config.toml
head_dim = 96
norm = "rmsnorm"
norm_eps = 1e-05
attn_scale = 0.102
parallel_block = false
doc_mask = true
max_steps = 7364
MLP neurons of a small language model. Each row is named by its layer, matrix (gate and up: input weights; down: output weights) and neuron, and shows model dimensions 0-191. Each number is 128 + 24 x the weight over its row's rms, rounded and kept within 0 to 255. Numbers have three digits each. A neuron's up and down rows have the sign that makes its largest values positive.
After each neuron's rows, "fires on" lists the tokens most often at its 100 highest values on Wikipedia text that the model never trained on. A number after a token or word is its count.

L2.gate0:163156132134064129143088176118100098162148139110121135162145133124115119123110161159076151158132116113154134145052145141102120134120098109165145139136121092146150123124140117151158091129124113130115127091114087176102098116118181118113134112148117120111119063148133089105163120120126109154108111159145086123116108159138111114112146155115097150152117127128124119117104159150087088147122144155119192111133154140145100120139144139123115127095108123115152117107108094131116117077107126102071107115186117130142140147141122127100127163138091113123108102103092151150133139155124153105
L2.up0:106150138144151168153149122172155149153164190125137121093127164137110134100141094111099075121144127136149107115130108126124125111143131152129141087131139139097105149118126105049100132123169145145092120147144111091147098203106114142107148104119148149135120152159117148097142103103133128117134154075110144116119113110123134115137141109167119103121099098112141154161138135153139124150143120126171118114160130110085139145142123159113177127146161130086128147142160115088127108150145073121126126087113077140103130139118144184137149177148143123145158109188125139140151124119127117113
L2.down0:149172127109107101111105086127142144163132135110105129150145141154123116130105151140125092105140147068112073104123139091101129099126112125123143181145120104120103116126143159158167148155144096141139120144110143105170153138118140128146097141124149115106162166143124118138120136170134075120134125158138098161128113148138093107129150134140130085150118116145128150143129105140166121147077106138133150156145148183146089139095108166124117136155161100135109141096095134108166144100135180118142176122127123163078059130122150101120073143141151087151130139113151159145132098115102151111
fires on: "ing" 34, "s" 29, "d" 18, "es" 5, "ted" 5

L4.gate267:113157149172102071145150138089142142096165116108198139148128141155140148148152133090124096126124077145146098143146118146150155115171116118152122133103099168136138128154122140092114082099126124109131112144151117114134057157124158116113183047102141117109127146128159110134097079154131124136156169116134098166128145145115137084137108133145142100146077149153117162136116114139111092147108105137119138150085105124144179128154153122136127158097155142149140077130149120132119088120146128111131114123143116139125107135129128110148146094108092116115111149114135141097109105138153124139
L4.up267:110144062146136150086127135113149159088123131114128155103152148113145116130099162127082111116181146165167121110108117115103132126101123119143129140145136097144187093129112150145129148122179142110161124116152163105112166101102113126133106139123128194119154126107086152081126178100165115103129148160146162125114086144130144146143109108141093147127091156131148125132121147119119118134116134063129162123147100137155117124108098147083167104158101124122128145092129168100158117129125070116158162141143135112121110153145143113095143146149107143174114110120168135131122141114153136165
L4.down267:136117120116142153111140063133112126121143134082154105134129119116091140123162100115137126132134116115107127132094132097108106168172119150131115136094104091114130135156139168114127133131139139151119116155147113165121128154132117071140130088169114098158095133085159120124124163170116111153100122131124105095153132103109135136129151121146148125105127126147127139122133139156129140164167090187115076098111070184154148133183122111122156119143101142112146114121102182147112126140114140163134118071151110132137155106155174109108074125134146190120136157145095176141139112120134107137
fires on: "ed" 56, "d" 10, "able" 10

L9.gate116:084162130129155117165096089103139139154155154140075111183160165116136157139088161137108120106106141123169103134157151102108105110087167112135092129125139125167092111098131144123096133076134115144130145150128125072154114104107121106119129101082090132109107101180109130139149137138135134125114134169108124130121108097118144157091076132131172133161141139149132120113093175128115147116160152116131130136161137134100156092100134131133120154104136116139155125108134151115120139102144152131108101158165104138126160164127107077120149101106150103163126120081152153163132145154170119137
L9.up116:155120117139129140146072152138179145153094153146107121163116121144092116100112144100135164105174153144114117096112114120113112134139100110168093124112092121160122125142140132177119129195148102134155131111124140120088132095128154120139119096133149153137118078128141148111146094104112147136082131131122113111163107136122136144099132145063157102136102101136134107114145092123112142145076118131146138135145126109142118139152130155144124143108078124120142113155141131090068143126141113125113156117156113165145112144167178151118134126186138110129141184150110103105099121122115083197
L9.down116:117134121097115145157156108105098138174133106153108107189135127126115145143134152113136160134153114114145173170144073116137114174117072126124152143171167133145140142134126135110087174130163142121115112106156086168108126069132114166089116140131126133125132134126128113164169139104143137092167166108131112162127117144138145103155142105124148112119114163117140111139127081127122122108083137165099083149155094138111144136084119128142100124156107136098101117154121132142115119102152117109105152089138122159178134161134124127122107090134115146152079183139124111157089157137115102117
fires on: "," 41, "L" 13, "-" 9

L2.gate47:124153185109119108149144154115095139125141143121128085119142112098098102157148112156117184151140099122110142152092136131135149096131128095165079165126097139124122139188126157139099114123105125137130135118119115117127115157107102163154138142125107074163147141180117131070122108139163142089131157134137143124131113162126172128129133165159143141114121143152117187173113116122114143118121122156109154095120071093132165130121137111087084142119106144126087138110137130112146131143145148180124143146138171120177131097155150132118134127115137134169169117112142140133066087115145129153
L2.up47:147128107133159122113110116161137156116120093145126098124142134157094142129158143130152159122109130111076150138163130098149128099103116139154101126111159124129132147074099104136133110066092118129124127143122111143114154146094155123108107096141174096155127100127144136094135059130125152097143183107134109155098071154165119144094137124114106124134124150142128082105130122145127106112174129139123116119172135136138093133116098151103113112105115132125086103123140054116170129128128112188101125105129121144099129113148099152141177199090162146144121117098139106142132114111138113130
L2.down47:114113136102164134148168164124169113132104132116149152104156109107091173134149073115119107145134142126115139160114115130107122148123143158155094158132140126171077144156122127100111117125088131158099112146106140128132123119085113108124116129165141135129075106137085122129121089099108149145140124102132134130146120110140139103124170204131150159132157101144107155144130122112116139147144103161112153113074128133139120130126095131113129137186089183123137131164099126119168115158120118177120175136139202144179155140148158125105156155115125100175108115107114152139137137120133141150
fires on: "s" 87

L7.gate261:142115158121118174123171180123101136109131123128125064115134137117102139120099141127128172126140162115115151163144104169113102088137128139142139141134089143148141134123150093103156126108090110157108136073121106115119118111094125101158111157129159157158168155134107122107155127120148124068109100162124078141124131181150135163135090148111140140112134179080151122145104103118129154097145098115106180135148120103157124148161133155123134123099148115117147122126125101092096124120095160146151161144163119134122115103130142105114138160144109129129144084080101147152104067103105129118
L7.up261:165141165122124174086116135152163129119145148103158083156136115140087133171134105126127140113120157096149128140093125142164140084120111109111075133093183147112123138141120133136146112116107093177085091124146105117150129146118155098120157108140154115142110135151094157094102113085160134101127121156129137092102093139126136130102138139174153118104129135130157108122127134078135141133084078172086123120125106083163116105149106124109121136123129119088114137105158102094157069174122149151116150144160127151115147161150146100121170167129114125118115090120141118110106103129116143123
L7.down261:128096107110127119177112139141115139120119104154137155127154123148078102133144098117125116143120145118108150104149114080160116127127145141134099115184076097169150099123145154149130153111164118154139142141075145145127123106108147138155095128142106104163113152173123129135083083150136132159138160130131121175130076123116128115144142180114126126172166130130085134152154112127101142161162088140133136115161147150129107142093084129138151132177110158125114083117140141105116138120122109173109102113139196095165110135142112157175090148115152115108081140145140134140103140149140128129
fires on: "s" 43, "es" 11

L3.gate285:104116125093155128102137120160193129111156130130156107151154171087091123132124099121121136107103142078100162108114131159102127113091144129130156118147131125166142135121138066155101138135169149149114127143109137091123128109134142122130159104120112105146119130158134157133143071129116161115088129155139128154088064135167102159141101128131150146062106129098088092128129115146154102137146116108157140136147104111117138139145112137155099189107080116112169097083102119116166156084164174138115135138136148095125123133133133121108117072134137152129119109105092121131135140117122126117
L3.up285:087156112140141075141155128118134173101140136105161090150160137095104125157159107113075143129151136125140144135114136157089108117112105146125124121108149137133142083149107138155149120115143101151124160102161109143135090128115122073114157161106096133144118142132137139123124099100134142182126090102136115158131176129136125129104118143148152139105058134107104094166154125108126118149147140116106141105149084154141167094119080144178158124131118149133109147134095140126153127151179128116142092152112109090114090153079114117139099140090168149141118106130121169079145133117102155135
L3.down285:151103119123057127187104112119119143148151115156137142116150114133147150087102185113107089146143097155127124140129126100127098149127146125076130114148122127149128127132153133173133122133103153134217093136098073162117160138111129141149080116185131150107146093126110135117146161145105169146151133144134092119129127115122130121124124160100119147156125115118128174165119132159132152099151117115146132105069157102158117144104117107140176118165112134169109120121195120148134104139107134106130151138141134147139120125140160136108145119142088124100139131100117116131076159114162128129
fires on: "t" 32, "h" 7, "amp" 5, "em" 4, "on" 4

L3.gate8:096120169131098126161101133144152106090114108148170120136087124101137124193109145127118153130110128139167162114150125129146166143107105119117113155154144060092127134162128114150117149116146134104153073105117070169125139122149125091132114108122123138110145132156150096159140146168117137157121094145120146107094151155125141136139128136124107207115114150137127150117108119098133157117098157115140122115134137096127133187126128097122170130167149114170144141135099119097128132133194186167123155154136105133108157130122155130149115108138098126129090106091100094143128100131129117152
L3.up8:128134139091122098139132128125137053147126114104093131128100119081119141162126140114093133176139149142133119149132111164140113137139097136115135113191164095125152105135110087136102156136122116092152113142146116123107124158156115112104114114100099149138172093151132094156160153107158150137100129126110132139080169139092123144103106121159161172126130120173134176139139065120096108140112083124167101103170164118095126178137149103094129130144175098122120150099130116078095115103130141139135108126116126142134171147123149104103127134158107130136139119088078127162127134124125117122
L3.down8:117128115147141151141088134133128073126106123151106131117080168116143137112126161089140155114128121166089124123139137123142145163114112142134123139136147135125134129121119140112112118122102113157151103156104151113100074110128168168170146139086100149107156128150135108095146140128127098121107113117123148134101126115125090160114121155120086110163121124125115143119110123136109166124128151126126103125186131119133095142198149106069138112117135130224101153108104129112186162131126126135149169128109095130141156157088172141118097081086117136143096131138133114118078094142127150096
fires on: "on" 17, "te" 9, "n" 9, "at" 6, "igh" 5, "t" 5

L3.gate354:107111144138132139164147138140129142119141145088102137133129163129123180128143109130108097115105141135136098089084099159146148110141187084078088118133145142128129167135132114121122135143150142150121100103097113156149139144103132110080122112106140096130071132115149073104157138135110160141175151116099108124157148134120125158093138124176096135155150108114125093093150165091131102143093142123134153116124136143129131138100139129161172101163147132109138119162131109107093149105093166113107188132124141070141150144112158101131149110156118143107102126157138098111140060110134131152
L3.up354:113084119082155131098114116153123146145145084117120110124134132094162137118116100138129108118151115167136076117120133165099106158152170124154127119115087160139192150111122170147129119089119100139151138098120143081153155115093127102151101124106133101122111124154140151105142124150119168106085133096119128119174141159115143143158156162159145078146129184088104127149154155129129113143110101098089138141135118177122134149104114156078150108121153129141166124122142110117103116149172133109097138111128131121112153125124119141123112143094136179141159124127124089107114131145077161181
L3.down354:109121157152138136106107127074131119165117114136138145094091109113186099115114149132168125126102132160112110145136141099113037149098135122112098150091103116145135099094113141110132138105158170118142127113173122147143180125153086118110109113100149127150140154122110120150102121134079121168128170126116151128135128116128105104108125169136056115153160154150123125097109068115122104161110144103136115099127116132126125153141162145123134127133138167101131125118151072117116117105141131141111168148088115105138122129150099103118132159112152117153149138123152080161179138137148131167
fires on: "′" 32, ":" 13, "\n" 7, "°" 5, "″" 4

L2.gate139:137122150128100136109153118087128121139145110133133120105176131106129098142136166177116157165112166110097151148105169093128126111107089148148100161135059121177124122138154117123095132136108115096164131113126114115104102140100132119193122120143185060132175095135118090126130143102118105172126130165103084135163135128147119137141152141154148126158160138130100162127161136111147087116149083103124122114173117122128133146150124122133134168165129165133122147118137118128152135136083144131100158156134091183101103116123135119112128126123130113138099112149135130107091103129129128186
L2.up139:160161138109179135093125167114105096114152127125123108124131133128119107110152164166160144121119104146105162109157134105160107112177103185119108155084129175151119126111128131129075154112123099114093122147168126105135160178110125117130119137159141154112116087154175138112163113129071129103127158081106079133112122147108140145116184109129145103117134125098144110145130166141147128125085111155176126102156124165096116164126094138117195095124154103119123108096124155122093104129121130134122130117117156115139143164105118112133151155093119144130142112150123092148148100143132106122
L2.down139:138127114105118100130141149138143100151134110131126135107167135142135144092120113116106160147124136117116134090095133138083092154101095119111062133163105153112136125151156112139108103160134134107127124103114135147153103152110070177129099120134159075142175088116087107135106104098159113144162144116119143177131149092119111131095117196134141149168126137131138158133131132116127134127141141109098127131120092152158183147155162145129111156165137160146133151132140095130152086096115083134140129137143116136085123120157112092131084160136106103130111114115132132089089056114158122130
fires on: "s" 85, "es" 5

L3.gate30:116133144153136136150097105148085117134174128171130173138122127185104143117112107126097135147103109123145149133146121141104129132133153119162144120159136100142145129118112137124153088139094100120126123091112140174135087120119130100099097129097110093110159116092127139121132147123100149117128139140153141086146199116163132127100093141093133110125086160155132110145136115131122123131085126120151118168129102121121101111092145161116174111095093118135115135161154096122151161123149178135123093166173164106173120121115109146106115164096089126057071142149108134133129148138114106098
L3.up30:086179108148100112135095145124130100099150110145129150151144146091125128142105116142098140148100141125146138121153190163111128151125153128127097124129190107099137159152110125153105131125120113096144086126132102149119107109111120121071128112112112092113097137085106100108122115109132143122136100109118110103092130109171134139148137062153145202128165147139140112169141085127134142129100085123137122109085161143132153120151130109161131112133119105096115120167183133153129124179127136111146106141171123116114119114164131158135140150123111130147097146140114081127155129074120106078
L3.down30:149112108131168109125144154170134162112106135139122119171144106092161115155163143174131099109127131141121157120125088131130097051137119172104119166120125171138128127100119156130135080126114142161117168113151124149127134163153122144132109142157103131142136128127118100148135179091149116117130172101076140152116139124128149166128164128135163101153096097104139084153116087099130149125121127174108124124158145128116150164131161084113101128123162148065151165096138090107137125129138159139075119103116113162135142155086140154136143108109145132166130146134147124129133124120103160159
fires on: "=" 43, " |" 39, "  " 11

L3.gate155:097108112146107144160110150162153098134183126156119138142114165135148114125120113127122092159110155182131147138122169164119151122105117147142126124119104124118148114148143169150113111127174142131129167153098119139153108105139181101173155159123159157134087149186149107153134137131169108110135118122118114123134151122164130137137124104110161109144145130141119149175094129141127105145133142101127129119101125097144166099144151144109094141133143083135118111133121163144161147093151089120126147098112102105175115116143060122122179084123145107143074109096121137087111171149162163142
L3.up155:117141159142146153121140151108108143116132131126141078112116148109117128136165168137148126169129115137108157134112118188141132105124119150162124152109124142146145130140189114123077141134147089112151159121159119110103119144131107111160154137122108141119132161142133128102077140167159097124085129124118129120123137164077109132167107171145164179125106116131158143175142119164168107148114103135159149122126094135153151140086125109104184135112145116145150132106132134108165156121094109122092100143174171140167102148128127150139136152122124187153143089148155163100105086147134132172
L3.down155:145118119110141106122141131109125125170154153122142179138134117163173160115124085096108150113119113149121117138129128119135119142114114070130145129164093137140131138130094129161163103167139098129103121175081125128155108123121099121127136102146114126142117150084119113126147107124105153096153121127136090113169128115147136103082145100112115087126153129145131123132073114099107138139137158124112097143115174133141094118163142148153114126176127142059106118126119101167093099152130151142135095120114125096079163119174158159084118110115137071156175147151115125110137148116140151065
fires on: "d" 14, "ry" 13, "or" 11, "r" 7, "ice" 5

L3.gate48:098144164151121125130108109125095129128146104138125107149116138104128139152099117125118128098118193136139106151116153142151147150116154135130128147167127108157102155114118107097125189118116168103096094105133123102178143126119093093128085148107143104144152089104134126136124139146123139130143112152126132108091149096122160114121098142119137130131109137117087160083109127104109110116102096116135119134128070095101126121193116139101092167145130123096109108143150140099191104138108144141124125138136121160103104135148107134155096110165092090093033130146133124133180130152160136139
L3.up48:103162134139136085141148113173095129132121131131126105194126112105111122118110112163117124109147145141140097150130151158171130140166155151110127149148117142153119154131145110122120209118108139114127137121124112128149115126112120110120101171089089098124108134118141155089113115106143128132166114107124133135141141145112146153111120116158146116177092130123096136148107142073112101133087092093151129137099077146134158119147123119091093144154127115093076119131137121135138094133117124118109114099141143131142118153177105106119146114139127152165045132183126090113136167142178178121
L3.down48:082160125108149136166117106151131146094107131093144126159159091098116150142163129150131125156154097129153097126147084108146101136125110136112109132106101147132103159115105164163119121134130097125130142123120105141121107122122117160104157149137112128131071115115106155109106158093136138119123135099121120150119120127117114124142158138130108156138127137185134108159104143119151081128138149144086147170094136161124135158091156127120119110149130109034119103134130133118084172127191166105129149129118204122136154176124158140139152103158139166147162140147174098108099125117135139130
fires on: " |" 21, " as" 17, " by" 9, " –" 8, ";" 5, "0" 5

L3.gate46:131150115194129120116116154149131137156161085092154153116121108139160129112137117102090115138124144124090127186126164094142093101118161123146108115095118099144118135099111120138102128106148162163109117162113143114133135126102098116145077168089118082122141125138133135133127193124136121129132134151109152162145143124165143140174117160153082119128145138138153108175104121112109072130132076134130127147150122121154141133147152130129157177151124103126139085185155118131117143160078160164134141118116130115162105121125102097081143109109120107126072157137129136088117133106158110132
L3.up46:100116111123107085106100153145169120089114074121084141108144134134096144110123102074146109112143160124115118175128107110102152101122129129113108113107145132138113138145143104132125140074136119096132149113155148136115137114149156177130089130076125141133140141107128106133123111170123152122127169163161126150110135121109111162138147105147142112137150123105102068162077101130087094095107092092156161131125128111162130121083140114186149110119117090093128077153124132137107140115080179138123135132142153124171167120150121133129123106122101153176072126119118093127114138129116135129
L3.down46:149117138131123154111197124134108139117143155091148142178181109105145141155107150127156156114129159114139136088103118104105162145148146131125106145121120080155087140125111152156138147117116157138059134127125122138120111148130159144120114106122136105111123111170154134108121150138095138142138130126107137140148172146171157095101129140158145128109121147129112157157122132101131083152109128150170120129152129145068075129115149158163085136126148130106136104142143112153153167148093137115173137123093128123083170152067117115134146163139138073104141149147153104128123113095155164160
fires on: " |" 50, " \"" 25, "\n" 9, "\n\n" 8

L2.gate256:126118140129120108127160083112099145141129102163103113098141095144101108094124143110152145121147136154125132114116140166091123108138180122109125098132165144125121127138088146179125124122105095103135137151104157097109147102120103120114125157122134088140105132142108073119118149151116113090100129122109117106121052103117136136135195134134144143168135163124136131101179148113097113104162094086102157175150079144125103131136107140126103132064149141166136177133139132100114143128110115109144152125112140102126101136095134120139123114117146153195138140129179097106124092173132116139
L2.up256:121109129125130123139146116100112141117166104136099132109143123111105085112140100094159122106147126154079158131086129153061141117115126177126162101124171162132127114146086115152123129134084093103118168149126151111134148115126104101109119150113142112147143146127112094128120134164129107099103154115137118110107077137104123145145189107127141148186129151149140116102153130103109140123133099139072128149168080141095088095121119146127067105082152112139128145151176154111106151137113119124149171102108132126124115149085133141156138118135151148193137119115163113133108101141103096119
L2.down256:102126113113114159138108099051179119167157084110144161103163149108121113083137092123173106100156107140122135131125111123132102087144105142125105157101154111155152126136099126110156123098160136141128150158140132113149119151125096149116096085118124119145124168116179111123122153148138138119132096083121111140096129128109113174122156107144121149110111104108150152085159133135109119112124087153134099123192114142122131157129111136147092109139156157110144135111127120144121149101150135100075138083153092069121167111144125161158092120137141133153121148144098120125096153137124138183
fires on: "′" 33, " ski" 12, "\n" 9, " average" 7, ":" 7

L2.gate132:122177110173069123130115140141097128130170088151129107128083134116114117155098128122095134126119152148110142130148137076143116111177139113135141118101124122174150152139141083141125115164158128115106104152124144175133083127109160144116107143121175100117142124095084113121112131108133107114119134119135081107115146126136126086074126114116148111122169112118141169185127115126113115082135124155078115105100148139186141166134154153148147118125155123119159103189161131140100129111125132125132106109151089113119120140129097128098107116108095111134075105106164106080118145123142103114
L2.up132:154123164164148156138151135144170097087171109130076124124130142132127134128087162143145117114130115124095140134161138142124140124126125140100133113175088097101126093132113156149110167175116143110093097111147121147123166133109100147144133152106096119139113112135164110140131157119141069090170136160109130136124148092084108128122165148131156138133123151078120060102160127140186132130135135134174135105161116138124102101129140096140130123166099092154159138097117139089093126131122110109126192148128115093115133152141175149148138090113144100118114170117120110135124105143131102161
L2.down132:082122125154080164129099064137139105131126096147141130150119125118068107150080142103100134146154155174148129106145122113109120118146174116152113143083136120147140166129104104152111150116118098123108116085114153127166129141127148121126099167110160142096136109118099154152107134132124137151145159122103104116120135145132158130122116111100113130108134127067107144147102129121117126080124117117049143145100137136151121134132106130181145142107177105141147093199124129154164121131154148089124124135125132141155122137114070148106139102115126148146114096092134151074123154130115150158
fires on: "'" 35, ")" 20, "\n" 17, " |" 10

L2.gate83:097136163099092073161165164142138138099175123154147175127086139176099111117106112151085128129115131121119150105143124094095105105183103091140099146117102114151130139106147113079129156124123148086152134138140178102117118107100162116105146132122141157110121136097099120117155101107147125148163155117134127113124126139098147114093136127152159124095149128162103155096125099157113106154141149159112126109125150132147089121133130173129120130150118104086147175094133128095152123141101120146110119145149133121189091155118132161106163172153117127156106109155107120093142170142146145122
L2.up83:083149159103113110112102117141153101123106101099158156150126126122063114137096118098113112112101112132138160165135119114122103178155132149135134125134164133155106095104110097122106193115118123170166138153170150112135136132134126123117159112094132142142184099123103095169074128150109124126143146152159157132096084142131133155147156109154120182089128135137162073144128115138122130105159127113133098080135120127142119164186094135105098122136129112158125102142140147124117109139115134130135144119141122148146111158131106113135094134095133121134064122099183128085124122152153094144
L2.down83:102111139075142140143135134142115135147118139115113100139136145150116153199134159120120095145096105114125137138113163132106089165131103119085142145109134155134135155126144198136102111152128130135155116123164118167128156108159125143112104132142098153160104129127144172090130136052099175104128133131149125092170145118095111099086115126108132104154114139146096140088102102152161113152139130110161143115097157136120127131090163123161165110150134137089124134125124121158134134114121092170154147108139160103153126113123166152108167141130146161100154176146106083158148122140134155164
fires on: "s" 30, "ts" 9, "ed" 9, "es" 6, "t" 6, "d" 6

L2.gate281:119206144093129107137119122106127097156116127115053145120108139121098117117162143114105099144151141097121150142105125121126113134096146130113174127046098122131095126115168141117065132134103126109144116127117117086091134162126131125143129100134133101125127095149137120159155085117123107138121131165132112097137082060126070134100164150138155115114114092115125136137124157138137142153133122122146113103123158147105130140122137127140138134131114131174087140119160123138108112082102137124155139099127099143175164093121146132146122107130147149145130118169135149105113071159161091159
L2.up281:146139106171153149127158152146091133090090155152117105153148125165130115120141100144160137141168089165119135104126176116108163103125127123139081140130143117102095099154117187156121119156141141073133146125136118180131107142155163121133144113135148118116127130107124121161149147113145134125096146157144100167180145146133175101104145138104164103134106119163121128127107149122132127135108123115117110139162182137131132125141144125088134083081136179069146151128142153133140104124163110095183125105154121154142169097133161142147125132127170133111124105152156152114097135095168099116
L2.down281:099111108155069113113139117134158116100132145132122130151112102140143140099108131111079169140152123097109149132141129118120079133092117115138125133094116105151114088125093128114152125108145133134168134137155127139112150143140100138141142122169135118104088129176157174146156124081154128092125131163130154118106124137098174096102146092149155121132135088137153117149160105125114115149155136101167107185137130156114099122144152133129119142118130114200117175124102129170104147109134131183121108106133159157153090093145139157078094131091137122152135153147152097173093141141095143106
fires on: " |" 39, "," 25, " 0" 16, "-" 11

L3.gate241:146109112156115151138142183121125104110098116082187107120166176124127119161117131095122147101086094080149093104125159199141110167131125107158140144114114096157156136182137080104142134096130108138124137212127131124118095131101187126161153123125102099124146176128145122082121066139143159103152130132147123149105115138088163143106084155118102110122122138135113123134120164125132155145120152121144101125123114142164123145107132129143140148120112103135141136145152165138126113140128127090129120138152141107132167135155112123175120117123096119123152140145108153127111123098156148118
L3.up241:091191136158135119136121149104146130133104144070113138118131168117158129175127108093103122109129116085123094102164100168123135172072130127106134135120122145165154138128133120117106135115147105152099090189107088122121126137101127131113106124149145114140118132123130159127160055096114150114147151181127078148114132131124124146113112138149129092145113117147122107149088177140128163135102110083138155116150117146109170117118168138114133165119110103089141139129164140097083112107157161096096137117110101142085108184142110109144127121147107116111123128136108154132142136124160159140
L3.down241:167093139073142156079116143150137129104142189104099135091144133153155117120136124160143126151095128135110115099105101105130137095153111144121156139135124097127130175129119127095161128144132156124153151099134145101147122112147147106161167118148117144108128105144118147127124180165132104094115148086181168136121097125127120139176121105136110144096126124133145163118142126111144136110145128167119096148152094098139057136198093116095144099113184155167123138111075120115134148105157096165145133122148101101115131074129133103135125092107122148101124128140139117123130120136154101136
fires on: "ed" 24, "an" 14, "v" 7, "c" 5, "s" 5, "ist" 4

L4.gate95:095130130135111149141088113117116135108145094090163128123137092103122071138118117134092136112136152125144148139150155122126146111162161184160081113131118138119186130126127124092168150123122105182146113140128100138146096107083164129125158148116162111151134080145128158148158108163119097118126138067135089113093156139145119074152132145125146146130138143063087120148087093108086136124154146084127154106148095139107133113125118149115141110118119147154169118136144138109095119141077139121098133099132101134135095136125098121155115082140141131151127107112142175105092110124121137150
L4.up95:118115121135134140137106144180134131121137130131136161145168131127088145148160161139123161080130128105146100133148133174116125129101124064136064084126153107124102120122153141091151110165122092133124151164160113142142090145072122115139141094158130134121123078142109113154160121102097113127139166138134120139093161161161106156131163074179099187125115160126142113141168137119122138111108130146104110093124182137125116128150150124152137167148174103158178167157140102134116115135134136124125145114159134089180148102119147123135139113091128106143101145122123145118122127148106110120
L4.down95:125149159113110131104129127118107095142108128111102102115124164121141139135108157121149126119135106103131101119119115049129086135121103112092109156115138106124123187131138132148154119172106161132106120157124163121136137091189128100172095107121153115157128175099148154109089129103148144114123129153122114098146097136144126137138138154096138126116175167128101139154127149157132127104104184105094125169090107113148128121137131136079112081165171138131094142112117117160108142140079103133142167110088141135096124140127122176093105105138108131101156159128156126124090126092103151087
fires on: "-" 29, ")" 12, " 3" 6, "ani" 5, "'" 5

L9.gate379:144161152104132136121122116115104110123156112098129116136120082149181168172106143146173149133133115164137085149082156153107137104172096153158130098143147106088109075155093113108147109162144132133170159162163130150154155151134122079107145157117163147163141122183114090106103137130108155118086141138130174186110137151117092110134130128148134120102165162130146156128167138178121110087092133148115144146158165163098126136135116119113136102114113137140118153150146120128135151119120153139128144093132128093148095151104120118109139144112113128161152140120132132128190131126127135144
L9.up379:102115127146143150066134092122128127131148158111121117111089146128143105164141132173125112152118123093146107159182099199109126112120136175141114106132137101145133118148130099089114151133128113110090132083142120103135135130156116129086123155069145071139114124130155129079135116171135198157151127163140095139159112123108149132117136137133147153117093121128178109096163135143140145088108105126175155103086107102141144118137130123118173115117123108114121111118165136157156139125123131163140120135136094119080153112119138152129101125123148123127092145134148184136143160131141147174
L9.down379:151088124127175118132162163087118126115131157117145110111152127136182121130132107124093101122161125103109124137119148128121117112137129143111150109125126064151114151069121104101087140119136105130130132133207097158133139094139152147123141138121140133117130098116148118131139123106145138191139129134157174143156155143136174135118159118131125156075116194115136122130141182150149093127157145163116151105131141164106130134101101134151139130115166119146143124172093102174170115153124149165152120152120127185065133130114081124135131129115159142143130140103153143103151133100144132122
fires on: "\n" 30, " over" 12, " least" 7, " de" 6, " about" 5

L2.gate158:099138134112103121138153126079146131105151132124138100147085122126112134144123171133077153139150088140152141106111150185125075122122119125142125111135070105151146129126143132143121150126167101129134136128155166098121120144054173101096133170122147116091089098134123146094151110133139168145128142124165103135148120114137162153119179140168126166151121136102157125085106161149140110127118123145129111110145133158131140151114118153108149140106097141126138147154108162067132101099132142141130136081086121145115095140116134117123124149115127103170130120164156133101110103094154109202
L2.up158:186103137162126127114151191117128111116163118099123135144173135058122124096152089174114132135140153130102127146111142123135122143119102161107104145163132130158162162124114169173182160135117121121113169156142095097105097157163077144151092140135172162133122140118103121122134103118133147103130149131100126164128136165173101118095116109118074103157107137117105115158112145109134109146168095116153127103131166112120124163097154134125150120160134118172159105122114090135103117121129116128129162114106150168132110135124157094138164120151134101137124154133098123169116102138100118146
L2.down158:099124189163140091112154105112108079116141129158134133117120105104143176134114138139114094107119101156099107128145107160151108111101139133120144129153111096129148129122131093144098150127165064111140160177148165102159115137093123106126089112109140160118119087134129142112157098134134158093118118128178117116105120069146169127080161176158111159139128161116097153130122129117121124079150150124123131129157151142159111142128144138113149122123141161081158130135144118131168133144110112159102121097101117156109097138144171136166121119140090105152125090128151129072112113153126105163
fires on: " well" 32, "s" 20, " present" 7, "ed" 5, " operate" 5, " positions" 4

L7.gate124:144150134136127156167134101111109131105136140157090124102093090081090125140125145110163106135154141112136173170118126131082117106098129141139128171098135114081091156100142075144086163058150144138151135127114087132132111117144110122151124156115123124116156089182126118099143115086127117124154131092085127129116152129132141116154133126109114127127140116142150136143117124102121119119127130134123085124134115115155169139103122125120159155076144149076145110173124148164124140097184125099098160125145178123124135111129141109172119092128174123064124091123146119156106116122119159121
L7.up124:134154141110146168108122148091107122103130114099154110123102158111108130135134066118154073166148115164159140117133152108132119091124153165124164129126163148126142148090135089128119088130113100127159120124125125141152135080162140133110117136103129081109102093110145102146145127144099163131101148105142117168123140149150117092093160119127145098108167150151113103161171117161142165140103100140103141084106145153097150114106102174140128087090174114105134128120115149182125114103127125105144144131091139110121168121149159118116118119104141100136132093177129100100187130121113139093
L7.down124:097150102126071122120126124114149135150117139120089123146132114156132137106101145137156121076089130116105079096123148148123101162120132124139077110125089118112150108121096159164130104101080111135126132119134121154146096119115136129080139087145123148119121168130178132149147112133147088100117129122125070141145104138161134146114120098129160126129165154146149123161090101129115125129095155101157136122129158156148102142168129125152099138134096108141134149155111075115137170125138066104112151112122069149161113132138126129094157110126142123165085137092105104136104108146185077130
fires on: "," 69, " it" 13, " |" 4